Weights of a small GPT-style language model, trained from scratch on English Wikipedia: rotary positions, no biases in attention or MLP.
MLP neurons of a small language model. Each row is named by its layer, matrix (down: output weights) and neuron, and shows model dimensions 0-159. Each number is 128 + 32 x the weight over its row's rms, rounded and kept within 0 to 255. Numbers have three digits each. A neuron's up and down rows have the sign that makes its largest values positive.
Before each neuron's rows, "fires before" lists the tokens most often just after its 100 highest values on Wikipedia text that the model never trained on. A number after a token or word is its count.

fires before: "/ " 13, "d" 11, "st" 11, "me " 6, "or " 6, "m" 5
L2.down185:085214150112175152157109125128161104136185088104208099131132116063116132158157127081113178120136198145160128109065118118128121159155185134107110123143061110107163120121125095155157150115115178108124115095115167131107130056135151172132124123139161121083127071148136148144061138106047155179115140172195140161121130158123183128110162150133173190107152145176096093121155131154110106116154133069079069085159109077120148069102088098146161105170141136098126126145141128163125133100096095

fires before: "er " 12, "e " 10, "le " 8, "el " 7, "es " 7, "ard " 7
L12.down276:131140111187160129156087170112110190118156084157199103084164137117081121124105147170095099095141174158104097173092111079140057133124151128115126139198144166143178153134110131129122131112141143141135168106164078146102159156126105148083130120146130112083147153118172104098176146136096135159109128142148122103064098105115251059220121110150144121105082095148152078148154064168123115186114149162160121130116169142144129138154068157115085133118154094142181165096128121111117131093105090

fires before: " " 36, "2" 5, "o " 5, "\n\n" 4, "\n" 4
L3.down250:141153056142094130076186116143088129072134127152082147131151107116134123125152188139077119081078172132126150112140102110119105115179081151134181064148134139091172071120166152132109133082128131098177127135136129147099090169140085129163134093134132124092127071139144121116155079141177123149119151122140045145112132149129127109128149086135108144205087157150138098076185127152157097057129103073135104150096073140087093149151179119106140060224109118111091098133126120093091124074075147

fires before: "He " 16, "The " 12, "It " 12, "She " 6, "In " 4
L5.down137:062110038215118088096153121118177078163160162101148153119074145126133113125159083129080148151217123124135105117122077055126137108150113112106144115118069116121125124135104102136104110109150103113088100168164160099146122078086156160114125068064145125099118151172111122081118104107153128143142140125079061084141128073124011109086103170136095133167137121121117160097147120116155139113117128192122093139163146114134146138078149147182141124169207113143108138134143124115120100133154166

fires before: "p" 19, "s " 9, "s" 9, "h" 8, "ing " 5, "al" 4
L5.down383:071085181111071115092094095127140175139090116096142119101129110123146132083142146104123194082073123126166163104123092146129134138078123117174118112143092131128165198151087146172167160025103194112130135109138089174105116154133116118117095103105156100147181162134149127134104127092177163133176159082102103099103108107124155158159141117074136145138118196204134155136126093207186103133156095101158119183105123157102113155090143195124165109105143154130133062123131092089149081122139089

fires before: "0" 14, "8" 10, "5" 8, "9" 8, "7" 8, "4" 7
L11.down296:122163108152092131113116131153127106196082106097099197181154128207198148087144163122144189119129094108141095139183135103124128110123125164167095152141133094162142164205063133135126122103090122096130092124136149153088064109127171116150143186162186157089184133088099103080082113150146143125067071115122132137125165188095101106125132084144099086088130179093109134128088137119084137082148134153180102091105163114100147158112112146085178128123135099098156079129118119075153196105156133

fires before: "s " 82
L9.down30:084149108113106132163128077110163120127101088117153125125199149119114085114165117158090103147141114117179167141161208145146070143120130127185096119143093098121035154091086137145172098180155096138195169139118071012126111149144134097104131134133093136094191141170201117139121120150077114109169032128100100163140159097089129107140129127093097133137154115079097133131133124162120140166131140121183074133094128149107085167104133121152136168098128124123178192109140134132120127146164110

fires before: "is " 22, "of " 10, "was " 6, "in " 6, "and " 6
L12.down259:135136159124175127171166115087119125191119120086148131093112132140143114138087033167106112122201125145086113101155144112194135128193077096156144162014169081065104190095163181107121112154134156083118115077075152139125127100141117089163163151151128128101174100132204183105116106095139117144154170090130149114121116131124009101153135165114152167138155131123157143153155148148167133111121162164095119136124081151103110126158118110163135172136132152128152148128141133114175102110130109

fires before: "\n" 53, "\n\n" 17, "T" 4
L11.down606:090173130123136188123099143173149196102135090170150131106124120172113084153143138164072160106091088123127120174128087116135079136104141187090140104128099172123125102104138126126117131132147143127098117142172147163155139169109189089058168083144141184163108131155152104138195121161129078095158130125158105140147164178093103053160098166088084154158091092097107121149131125127064035141081164150144149171153136131155106130140163126105183068146102097114045071163150139102110152107137122

fires before: "ed " 20, ". " 10, ", " 9, "ly " 7, "ment " 7, "ed" 6
L11.down461:125141118128154109147132067127141087138136127152104094120148190178103135155144176142121138076179104135115127117116156110085157109149121150124145080107101123109089179182139099101112081162171146083109140102122131119141055217114186155188148165091117117103096134139094110088107083177151133156170136135069060194179107156163199140115123180113070148200113144142147142174064102113138165109180103111182115132133103152138116107148094120165176133185124131133171138190137104174123097129117124

fires before: "ed " 27, "bed " 6, "es " 6, "s " 5, "ned " 4, "est" 4
L9.down172:147134134087094100139122149080159142143074134185225089109181110096120116119127107140138134116134151116108095117136128082137109151132103164097151165107111113141103099118124131151117117171137172137162119116167099074135131082156127180143055149077162157171127144167213132116110175153123161126113126157044129138215105116117177155096105137073156148161171090128059123150135115126083117092096204156152169100159129144126154070126104119118118120141143167190068166150175139091081177117088144

fires before: "s " 16, "s" 10, "ing " 9, "ence " 8, "ent " 8
L2.down229:103135146190147185149111139126081033161102120117115110109118093068133095130152126138201190206119101134111160130123155138084193100144094152066135146145166151061175102139151096159098177135134155130147159119082134077138055106146139146109121130179139139172109142145105128152149116162094125151118168112096141130114136136107147145107139114110103106127145159120125108118109169002100196136136119162105138094099143085124156126132136088175132110155081116177101174155171144126152162130208124

fires before: "es " 17, "es" 14, "ed " 13, "ing " 12, "list" 4, "er " 4
L8.down122:180129129157078164123136188138067125113136097141116181151190095179120156130121099172121150172144129140068122149211152063143117136103150042090151105158134181122149114132123167130167165172172138150117131192127170117129113127172122132171141139086113134144189131163125166139166132146064074108148118122138107125200111132114159095100145110077060150148190140174155152140147122160191124105177100109200130157126133130124093104072126164117114118124145146068128168127130142155189167130107155

fires before: "ing " 13, "ion" 10, "ti" 9, "o" 8, "al " 7, "ement " 5
L8.down509:103161112137124110122165076120165082107122082084147113168154081120146176080135097123090112193173120165107131114099124160181116134127081146174167086136124097085123101140120133119048149174099095232149112123191115125104152113122123112118112153123093120151160092112127142199113073160102124123090112119170153151150164112135079093127143103129168163122148129087113185145147141181121149167185128176127117133134180093120083099110125177158132149054093174131123176083114201147077089094097119

fires before: "| " 37, "es " 13, "es" 13, "|" 5
L9.down552:113077113103095180111160143137154132135080168093101093134123129102066116104067151067128098143141118203091079141118089083108128059137128118113182134153104123115125110126132135142182150155100211136130174135122109154124156110112115144139067131032153124161163114153099121122069139157154120188141106114109134118228123131076130145093149151077221106130110136111112113154164188111124100162161174131165140092117129176118107090160083131094113062176167142107158139132149159166127122118119132

fires before: "ond" 15, "ret" 14, "on" 9, "ur" 8, "tion " 8, "ec" 7
L2.down271:153140105172140156165093135106179106123149152112094114144113157116178108110124117111157169192112179108160069165150107126109154151143095086091199092108078134161128135124096085108067152124087142136129100074110167181196161149087169114102148095189147111170121209086083116116130105164176141122129087149198107146099093134171127163111173113098127122096150156112061087100128105061120127155144180155121090153134141151160136138162109133146117189146149125134087193106139205112164159109135147

fires before: "of " 22, "in " 8, "Min" 6, "\"" 6, "is " 5, "was " 4
L2.down510:161179098112096165190182113106193094142154123149180127095185113103208116147084170128111165170130157067109101173086128140106116154177098123100129160128131106162183100105155173164107125121129140182089161111101127158116116154188094139143115182142125145144176095164131123091137157151122117091160108128144106085136129173150089134153123185112186068185132150119074126111141130123167145195198131072116118111143058135104180079162095099138092106148138178143095118134138178122096130116155156

fires before: "ed " 22, "ed" 15, "or" 6, "el" 5, "(" 4, "ing " 4
L9.down78:110030171126153135146122115087116186127111114136127137100140189138146164076197121124124070124090111137145138146175119102097140109158146083135134088110135152128071104066133117117142134149172130174106127097141167102204141149149091137121113097096133150098089125092153113148169083172151143118109200133096124142078162124180179123109155156206077108132122175101138153178099141101177082124175057116112082189130118131119164153135114146084129174123141170097154162140183103137087181146171167

fires before: "n" 19, "d" 14, "mp" 8, "m" 6, "ch" 6
L2.down190:145106120074100128122096110140128143121117146160170122125068178126128171133102126180119119124132162105136122160109201108105158202136120139102133108150140170116125153122101091176097165104095146132140158049162102160122113084090109152096129123123125151113082117122129131134111095150094173108129103171151157170121130150142094167042177087147086104095183180140064071069149099094112128129169142138110102164188087123173129227066140062073097123123117125132135198121070144117106134111091099

fires before: "the " 13, "is " 12, "and " 9, "are " 7, "a " 5, "were " 4
L2.down505:138089117129117166124133079136140063112123112135154140128123121162114141148192086124182139193176126159123087134113076141121165083160104147113143124055079052194077077149131127128169159132120140105086110134150118107162179092142099177048188133153108113100213127115065116092101102075119133122114097150101105130142118127097054106121114159061136202113137100115157181144141082155133113168171140137100087176138111153119119131143106153108106100206110125120115169096145142106129100094099125

fires before: "ed " 17, ", " 12, ": " 10, ". " 7, "s" 5, "ing " 4
L8.down371:142118085065130074129149101105078093120148115097092130100086153090137104119095147079151109160118125090155130141118161133060137118167158117075201136112166163122119133117085139123132070153097099087122162134117142162097072135144090080154106179146160164104149065117154146110101109095123119179140139081111052119145153149113159158166139107110119166176186124078093204133120125172094139089161169188122117103103148115138037080111101127091177137108162119119122080175119137132174114142191175

fires before: ", " 22, "y" 9, "e" 9, "igh" 8, "ed " 6, "ed" 5
L2.down465:167082157085137065139115114155190089077133139086135099145117100176117121152134140134154125178099149132158132185083125106120146179202136086132117120146114121107097200127151110074135169145153113115096138064121127111094089147048148168152106158138094108164088127102100088130139112085144130126131113191147097173124188192201128152084128055132181142138150106157134140080092166139151105111154134148140184168133084175130137195130090095136124195134111109113118129172142117103093159113078165

fires before: "e " 15, "e" 14, "es " 12, "m " 7, "m" 5
L5.down486:143098136178145133133186158076156161132152128123116144167125164158093131094127129068099141039162170131105093136126124101155131138056071120128161093214074067127139142132102123096155146158123122167163133133157133113193198156197127115123087162120126096129105090132097145155145125191076117156158182101124175145091139149102180047056138101168106153106117125145113127158118134108120130188158137124162159150077152117132108233116107117144150144122124124084163146137107089103145157113134136

fires before: "of " 33, "in " 9, "and " 9, "with " 5, "l" 4, "for " 4
L11.down151:126154118106154130088097130130099138126120146089108136132167189115115135171142098108141131097110134164143151126140106085124205157083122086114180130068174128141086116124070182088110130149187067095141171083104073139162122171130129159149103132147147171144124177146113106109091123194119217181145124106112125180126160133154111125014156141136155130117108109080148097150130162129101097139089133179076134159101141163098132169145099095123145056128058112114085125074148144161099068089137137

fires before: ", " 25, ". " 14, ": " 10, "." 5, "; " 4
L3.down276:091133096151114136131192090122133081102178131107151147126123113123120127135152120092113102119100098096108165178124184201196140084141142138156150175118146125165075129113123182111107102107153156106098088096145136100118147117128164128153148163159070109074059096088141118164117179236169051153135124136140066125157105104107120140069085116114132080172117124159071128068142099149130181180087106177165109120099074062107132155124089135077131168137074123170133121121112130135125127106111143

fires before: "p" 17, "s" 11, "sion" 10, "s " 8, "tion " 7, "sion " 6
L11.down282:127110093142064095189114083065134163111121185107146137129167114101124186144116114142078162138171112137103156137178090109143149178109114153139151103057092092132128144217115124168093118093153155145154167111128140103173076134170091112136178150157130155125140184098088124127173101132117148154136151160088154135144196150041178183072110131149083120123115170130151121131092132114172118132125101111190102152100157133146078120081104144146073152108144174081164110081174152123074136083140099

fires before: "- " 99
L2.down183:122125100101124124200084114150138104118148097102195114078094148058144135172108156137100140122128180156153087159136115128100121070189039088137102103155172128079143042137103094094129093128139174091122152074140150125127092107128103136116150122137075072114131144130097096115119127152140141164106146222122210080162116122163151107115118167071130160139108116148106102104085117093108136071128071148122088138151109128088160091111078103153166118134085108106083169117120186081163108131139162

fires before: ", " 17, ". " 10, "ia" 9, "an" 7, "an " 7
L9.down429:093123104084125113125155082117189143187143086130102120154080158113187159117119097091191103163114117160183117179137107112110119126112100129192157144132071115179113110152166111101174153178080117137133128155121169085091151158087179131146102112176152131102054116123189146000096131153066110107153116098113119150102189145156122141150123151048108113160142058143082110130100127116101145158163119137171115117150117153134139099124161140137166131127114131135108215123124132119166126103095137

fires before: "ned " 13, "n" 11, "b" 9, "n " 7, "l" 6, "k" 5
L3.down421:131124162146162079154107138134147139093107085176175136177132118138176144101130104111116087166129158141106083166149119164161109080183117144098183174064114160145106095146088107133163100129147158206135089122101117152079117131175083123069119112155126111130100175165129097181131170198123114137119102158137139142109122188061188124079136134146166108147105143127160158099118099143097139139179086173152126060134082154075158110060130136112086151203126094111128159081186171118129089155093144

fires before: "The " 14, "It " 11, "He " 10, "In " 9, "She " 6
L8.down600:083141080125108128114132070136148169129096121089165147130093138121105040093041137126095103117102176082126120129088164078152105100101064124115146099114103113129153144107125101138092156133113166085111190165173166139143165110156126162075070049093191127065079117122124154079125145064098054142208121134111132121125118095122067161162108138126143119126196117177076103121103147151125145148110131194185100140113114138111153127126179119139165164151164169124155128149128095108130116132133129

fires before: "thern " 20, "th" 19, "ed " 10, "f" 4
L4.down520:127134125086127083109085074113162100091094118158139142114111125101110171155095202132121198170144139140080117160170160109109168137158123155143161087105120118054129146158111169113084119128146160157095161169147163152111122139139054131093148095122091112159151119125043159109112117112115171117115202071148152082136108106122145187124103135107145041149070101209129167153122067065166144104145108137114107094132104168136144137153084102091123142165095102105092123114070122086158164166127090

fires before: "ed " 30, "er" 9, "ment " 6, "en" 5, "ing " 5, "ers " 5
L2.down258:121114204137121124149163110107112124121131115119149060103090099112120180081119166159101148095158157144100075150065132129129117208178162062121106104111125122143149178117107087167119151150132212110127087095073117068143099140112126187136109127131140100104151179159108166145072109153069092128117160138101113160146153150141155129069129134136110204106134142124113145120146137148146103160098016125137066146128066109090127095104152123105052068111132114105135113135129132135104212116121126

fires before: "s " 45, "s" 5, "\" " 4, "\n" 4
L11.down116:128111142162155115189078088175097127085114108154049118142186095103095100092188159118167121161104103165082153126125172128099112164090107104062114182188150086124138133125094132206127126087171170097140115114143103093164125142168163155110122144099145115152136133154117145084133130124173168125151134066100124074150113127173133176113122108078111130155158083133141132118099174123133181161121142090118139157188078157123118100118154091234180104067137113128143138180093096149172090111155112

fires before: ", " 18, ". " 11, "." 10, "on" 8, "ec" 6
L2.down149:119134175165146151124073082116128177100079084137120157131175173134109097156157105091152151141113097117157114184135127178128113161129150071143116108155117059108100116144115131126090103198150150089120083050142127142121131114094145133085148063154093133175180175194094159164178119154095080059151108133171157136130135150075131087103118060172163162139125143058146115107128156134165100111138128159165116148164123106109099133117082172152169144115187107135115168062174170096144133120153074

fires before: "an" 14, "S" 10, "a " 10, "i " 8, "an " 7, "a" 4
L8.down175:183125114063121130158091108143116164130141152178132159126098165101156099117153107066189083149131147126118141116126157140095121077136156170179103131195162171140151141083087067070034101099085129108098153153170091184131150125115156166140132111111155097093099139142192103144130067099117096174109062152176178069125205172130104114202118095114154174117103132160125129138156127072095104134098133118128151125185105160148109138119149137158101187139118179147131168125096133101105131108113130

fires before: "/ " 13, " " 12, "ed" 10, "m" 8, "ol" 5, "% " 5
L3.down289:101143132091159071110159110103109104071138116143193159131090091128125117175132175072143106131122151114147184072094072142120138161196176076076190184076127120106116109115142139115114154115119132046086110136106133153137133114157123120159125096167141158100123082103141070161140118124164137168173152126106146083185107143175167116137126175111152102220137146156145092149115110143139171164126108123128118100176067128180167160139167108162164148163114078155139172123177121167149201096118158

fires before: "ther " 20, "ther" 18, "ad" 10, "th" 6
L12.down268:136099153114113144151091111167089100138096124149132170057105179157091127184068152113140106106100116128165076127098130108184157137180130113150161124104139096140153141164095066140137141145098145144128164108179155186085078151123156079063145088129161080080149167137145131141130100198204137185132104159133149092065173151143117160091140176112098125157090092167166139138158105101102161114108125176062117171122092108086106102119208121143120111081112101146110163172174124103132121125066122

fires before: "s " 67, ", " 15, ". " 7
L8.down435:123121106178122144104101083097075148171100147154133206188188115135079125196105166147100127050127135135139109105143117137139105134118123107141077173082163064075123214123111077135141099090189093118108138145122102073170128133144102103084181153149150111137081134127095116106114148106140151184139109125110085155191108148116154124125135133163137119194156107131150123119121173152159095146200087147092185131132113120191199154089118126126117122172074134145094138154083118187106168144123110

fires before: "0" 11, "7" 11, "8" 9, "9" 9, "6" 8, "5" 5
L12.down19:115141098106139103143077139099131138123165166122141190166098135178203171120181150125115078122106089128100112085149102176192136134108120148170154067180101093118126061103078075133157101093137128103114098154087178155105144089160139127171107120125131144177136087137119092140111042166175167144160087117091108173123146120205036093126103094147109114220073117154156140128141141127142155117111111172108141112125130148096095155134155139135146138076114104167144106084150112067106117128085129

fires before: "ad" 16, "ther" 13, "ther " 9, "ore " 7, "to " 7, "di" 5
L4.down182:137133155132062134114139115136150101193159129196146115180142111255118097139046138104149110126113164127116087116205140123089100168201094119095112130146104123156142092099168123145140159123085132138075159102108147121139125130145181101140163135142159189108113108149124136119139157129174177137112106169083130106157146148108139145167046071116111149155174093153143146143130080135140120123083146113103141181081151088116109169118162082137058123090127219142123181136107140150163132125148131

fires before: "- " 38, "on" 5, "on " 5, "known " 4
L2.down196:132111112171124063156084083096116154141142149066106117174085180096110080139178143151113150146150114111110112148127108095086123108073086164128085185139148128100168179123045103094113157099128147073157130072127077175153095135138088095050127126115129078139091151148124138106139158141137123113180144124097140060154157121083176047133141170114116202162165121127103072144131134110148136118168108145153128136088065097100150128173150136118160154103096108120115181079143161064093088139123128

fires before: "l" 12, "t " 11, "ch" 9, "t" 8, "g" 7, "ts " 5
L2.down563:147082151122147101124173077143173124081149122106086177156095172160179138088085126156128186083177144146161106105181142134141137164118125087105126069098109108144124136080151154168108125171173084082153139131108109120120084065140166159089123159146139164182147126121119094145146139161129198140142162105100047061135141137137119052140129175092130129147180135153065113158162140111098143175122093134112175110167135118089105182127107108124149168154095144036104163100162150139115082071123133

fires before: ", " 24, "\n" 10, "'" 8, "." 7, ". " 5, ": " 4
L4.down362:158140171141125152128155167190140143092126159125138130134171160148124077107159179161108169160143159110147096147147109085153106100167126135100172207107085074090155084152075125130146156152134113112117133117044159055155081072176125137152147169109134140146121084169149164146078143137160124152123165107106094106186163106103078093122057117105143140155159178080072134097140136119141151121173153077149097131138205144127123182142068152121151138106115125164067155135139142167062079118115157

fires before: "om " 13, "tional " 12, "on" 10, "ation " 10, "om" 9
L2.down108:135183139121116091143141126137140139162154153133141099196149152170137111154147143127111169129138146075123066196079107154171131142085176098173101152142188153082101145131104132141085096125170084186139119108176167102112183079086153161130120161153144131153098127100085089107143109101182129109159135039117138168109150117134168129158115116171240207167094154068107160115131132064141123117116122093092096092191103148133120098118107136144152165139139058146115109086166134130106127109107129

fires before: "′" 20, "°" 14, "." 7, "2" 5, "″" 5, "0" 4
L5.down633:150094175132098185109107169166111130117131161091142137108108106119141102067105106136083121119114139106130141103123097186133063134164124115146150133168109119158135109144138127150107103143136160146138117107169124140109148164082075168091107123120100092068140159050173126161160103108160187179092108174127147188076130079180167122190130114113118167063141168088103127092169180080105201163096065094118174099164156135094111154145088208130171103104129113169143137115168187098114110160104113

fires before: "as " 58, "as" 22
L12.down636:098129105125176147116149138107197137100089132137136104100097139153067114164131214140061161178104108131077188108104103103105188143111141154143143093145110127122114192133144082094074148163069058145157147071138147141166094148113129120109115093181091108105115103088076107166141115169136140127133150116126102119126127047132121109120159153099170136089104095082056141207081173166132132151145090105143138128099125127143133134164123134067121065137136152115114119155084160085041085125137129

fires before: "s " 87, "t " 4
L9.down119:131145113135090134110070108123135124165105154124063086097201139082101152100123126096123150114145133149133069098058096093183164107096135143079154123107130117173146136107109110109121153156122080081195147096085165083183142109102151104089074137162127107131087111116130171140136107075123119142101176107108104126142107183152145176146134135119144131138092135123217129098122054154188085104088139145110197133090156162090196149143141122105154162144151169151095127076168075102117095141138045

fires before: "\n\n" 80
L11.down588:140120076149117145175115153122151096127183074181135125078103103110126106136076215156144063094081122130142115132110127083143164059091114114129104118135072154110156066118137118144098142098178104150076146183124149145086111160120118093053159125118102155126151149123127185130110141117109071137174092123127113153171089173146130190130111112091168092158147143135090167126094075090118129130133178153143137147107108156120166124151166076229141106114104151069127110178168171136160073125082122

fires before: "g" 11, "t " 11, "ch" 9, "t" 8, "ab" 7, "ts " 6
L3.down13:109095159168115124126171091140195140140131104126118186132077136162184181098130142144111200142162177146115063137147165165114067168140103110059111053100125113118131085112154176156129149153156137082137080129134104122118083130157142116184146139090154118071121102120123106113158119157127174135148175134193097124131110135106109154104086133070129112173188109097072131150098141086130154171117131113068149120151158137133166172061066114123089142122118136084029094143113142141109126075113163

fires before: "s " 22, ", " 14, " " 7, "ed " 7, "ic " 5
L8.down146:169153147127128123124050060060149113086057113126155115093114165142183109109130130138098113152140105146180128104161109176206163090106102103163177085136098139121153059107186097127183091144153111112135136148111098100129157190172114075147138075070110122136099060186081185119105161150132141157115173141112131185178133147124120155134137126093168197186145131145106128119161119131145130121077090104147072116150105111147116158114088136142135146176081115152119111165112109114129114107057117

fires before: "==" 19, "s " 17, ", " 17, "s" 9, "\n" 6, ": " 5
L8.down458:140118121159043066191170131144139154120189134122089148083171164105162080143113141176113166164151095146161136151138155104196153116153095163155092162142111118126114143053133135115108086123085083037081141146154110116125124129164155144120064121146109106125098146113115132128168146114130154115170102116154109098123126132134074217082109174082129099140126107110118155132128140139133099133144107118209136084124097092143218110211095131135149121133128098136087144127078103172182070124134160

fires before: "- " 80
L5.down57:163118069147142172140089177163107060091105165121125188083133128150174152174098076139146141106132143175123121103081103124141151071098096160154145131109084085079113068162101148108103075130089112122198123153149170116169153110145168170124125094053091192068114101148123122127124118108194154104087110152185093079097108151066055088112106145145113150128166131123207124117148126128104094139176152168138046111138120096093120134133107119134133125136110124122110134103136166120129202138133125

fires before: "ral " 16, "er " 15, "ret" 14, "tion " 7, "ond" 6, "ur" 6
L4.down550:164105163186180164140120122157129101095091131129150085126141104188120106158145117186150163095147124099093106125138122132077114090092113158125186114093072111109099115081113142119102126093113116094178106097128201123095131125129136131150136150136071127154142123131070146101146096225186045099124153112177107105090116158126187180191181159162164163132152189112105109124108097141117125160023175127119082096113102149212140119151113119120130130140169147144112111143130163100134143112115076

fires before: "as " 18, "a " 16, "as" 13, "es " 7, "a" 4, "atic " 4
L11.down576:133144076101141089136123160107146169093173135096098119120106141138136159135053106122171192151130168124080128071101111149132127103110109134130099132163071106114115135169134092108161174087105067141109072103162116117092088176095130100142174144144120176123121137051073075097166154109169112112217084159125117144128113091145080074161129174103134146164107098114084053145138107112144097082146143144192131133140060140143115097109112137105110109108160191157075182166106138116103080173151094

fires before: "did" 17, "t " 16, "e " 8, "si" 6, "t" 6, "is" 4
L2.down65:212119100089174172068128082100155144137126165092132160128102196107142097095077154093159114158081124088151083122138123087146172150168152162124047152143140098173187099127152124140115108143116117124128185095128160132144151125142118131132130129114157170119141200103145147100158174154187102176101123184067176139151096106188119172182127213160160152151111098107137121133167089164146164152103089095097095110085198111139087106123177099146135132134155149092091125125125124102136129183161106

fires before: ", " 24, ". " 17, "." 11, "\n" 8, "; " 8, "\n  " 4
L9.down432:099149114095108168139141042078050145145136138174134066169136133090123131135050139113158204105133119144140152133138118061134154099106148109126122155126121084155113122141137172103130115183117087115127133117088124146138112093137102112096201140120037106089081136159120149184136062105166167097133137114114076043142123100090111158118159114144148156117165135135172140135118174116154132150158160151120090072120143096079102112056099121200183121134154143155102096123088130108094073108094106

fires before: "ed " 18, "ing " 8, "is " 7, "ned " 6, "born " 6, "n" 6
L9.down109:185112087162109129183164157107125099066117101152159062158202079116134128120123133188100113134173176140109090135098114113130098147093139145126184079105125089132103165044115136143112124168142097138120155156119178123117138155120122126085093135183108131123134093141068141139052087121123104125092147119125105138153140143152140093122029142146072098151136134176102214111155071141136111095130067144102125134063137120141097099102107129066155172155094152134132165180182161165130151104163104

fires before: "ed " 24, "s " 11, "ing " 9, "eded " 6, "ing" 5, "er" 5
L11.down67:171170121148076104131093128093114120170130152140155126120176168076075079092141118055143119092128139146162141144138107124098137133129166164202112154157047142093164123107117148145142094134093137139196153132103199127093149125107116157137160104103134110146109162107047071137135110149092148123158115126206162092134118110145087211146142119071164140114145196151165153114147131154187173176121103127148154159171121112062099127108113163106187137106196143118143139184136122151084138076137148

fires before: "ed " 25, "ing " 10, ", " 10, "er" 9, "s " 8, "ation " 6
L4.down134:140091098124127174114096167130153116124174095088131149132114074119089134181188141121121220144116145071136141150095103156116129188138114113154127084152129091114135131034101106103062086119104122093110100072130082162079115127130089147112142087164158163143105161159190080141084129109135107094156118063114088165070122146123167158143095152158112203122131147137138135091107090146133141199122078112151138113084155085095122150125057118142169121086117074175092093113102131075135146140086119

fires before: ", " 30, ". " 10, "." 10, "\n" 9, ") " 5, "==" 4
L8.down113:077110152074144154164148109127109090147131137121083155149206125160110103179103123173145178158123125094167102122171143072112108100110116179077126121141127132085189103154137121107172121139137093154148130140086083195129164054129139154104162102196116150133139124181070092125085112122142111086182157130153113090179129108084098155140110145121137177155076105124161133141074100167116143143102073147114170155112134117119123138127102186133162127156160106163131179090079152218075139145097204

fires before: "| " 28, "(" 18, "and " 6, "was " 4
L11.down402:074153078104102156129136142157086141145129096154151095139162174173124117159103128177150092140153166109109110097082109120136170118131105142148115141055097135145167000152104142072112121145111079109165099139080106118123164135116146118167114110127088124122073152170113149099121098167065114106111137132091085157121103102152043129109101125154096087127163110157114139110122119137127178205095141186126174145141176050117178127117125123188125095119117176128100166160135101150182103057143157

fires before: "th" 21, "thern " 21, "th " 5, "w" 4, "m" 4, "f" 4
L5.down169:112094136144154089105104073164109133122101155173141134177144144157190196148120123182132140148126094138126110182126182092114130093146130138096108129068133103112170151122071124155115155124140154133100206137086153153074073124069076104130156103166162126071127183184086133102089084074099170183088197110094170089120090143108154155098114149136102127124087124125156163122087073131140124137153136133088074144176046160161168139120130091108133126165152086134104131114077111113091082154169133

fires before: "." 13, "°" 12, "bed " 9, "′" 8, "bu" 7, "p" 5
L5.down583:159155135138117147111139182111112163158082108155136156137166080092126170086060128121075169104121103102123142115145126169093142120164123140110203134167151152126166069131195089085154134092127110099167144182109113056176178109117121128109150129107198101108142164078154112130147149141166099121126180112109108152087096143143154157112120133093145125116112098170083061124167101145159159120167128162075183129134122145152000124066146120161154113165094122087167163071112147131121121137118115

fires before: "| " 35, "(" 10, "forman" 4, "rit" 4, "\n" 4
L12.down504:113175095093090182153127147131183190140166114123160129141114170108124104156134107143122124135117185144126140157171109095126131144099103190095155175086178152179201082139141127082074152134076156111160168204099069089120132131129157164189140109163123150154165131124089160132091139122091144124164104207121139153166115195111151123132105175177102184155127136145122119162144119083062135145101157117109113094122124153104136168107155138116110087165212143164113154133163099140107177078098066

fires before: "ec" 25, "om " 12, "om" 10, "on" 10, "ome " 7, "ond" 7
L3.down119:166189117179106109100140131116156092083112123164117125113186150110140114099119166091166128132108138076095110163105072152147145128136159101152145130177076122151113160160101147127132110111127130211146069138213120144157146132127106198139153132115137161155130108180073066125156098110151146103205119151110119117117156195093115163099157122084119151190111119093091156191164124150113131191170127176151062146178130095114136167152107120078168140098134081078129115073122171158069085119124120

fires before: "is " 20, "was " 14, "as " 7, "are " 5, "to " 4
L4.down262:131135130139104100164137089098160099160132143118123175074154072135152125116125111099173129107178215174130127119068148126140118125129111111088144106128107125090157149112122106158128055168157140096084126110148137090138121147167138129150115131122091198154124099152150172150161152197159113100117116107165149122158113101108134175134138168151049174122146172122141135176131064146128116091149121142095100158077080181113185059084047128092078103173087168086074068103180131176149102158124141

fires before: "c" 13, "cess" 13, "t" 10, "ach" 8, "x" 5, "ach " 5
L3.down600:140138160118098186140199176117217102120094152094148141153182163055141118191114162117113178163181161113166136142125087144134119152109138148168085157170124111103158080120156090103148096116080151143067097084171152077163181172153160134135111077083151049100125146093129165111114165095171143153084077123143155125142140132183118154134139113177114181125096164152097144100121145074125118120115073129153070129097129111133122127124156153106173109130144124155137095102199147184079122148112138

fires before: "as " 11, "and " 10, "of " 8, "e" 8, "by " 7, "al " 6
L12.down64:146145065144186144180109111156109069152122151121046131109174128133099143132089145089113119103125167125147152155151125152108188074136154114092141117097138111108130169101048122131139074121124077168166141127119122152153117108112096125204109184064117138108075192114115099098133123201115154149132086142096110153081094106178096092135210135143094109145101145099179114135120141127145138123164136042043080154127132140157150116141135117125173132162198147094118125085086167160131124108103099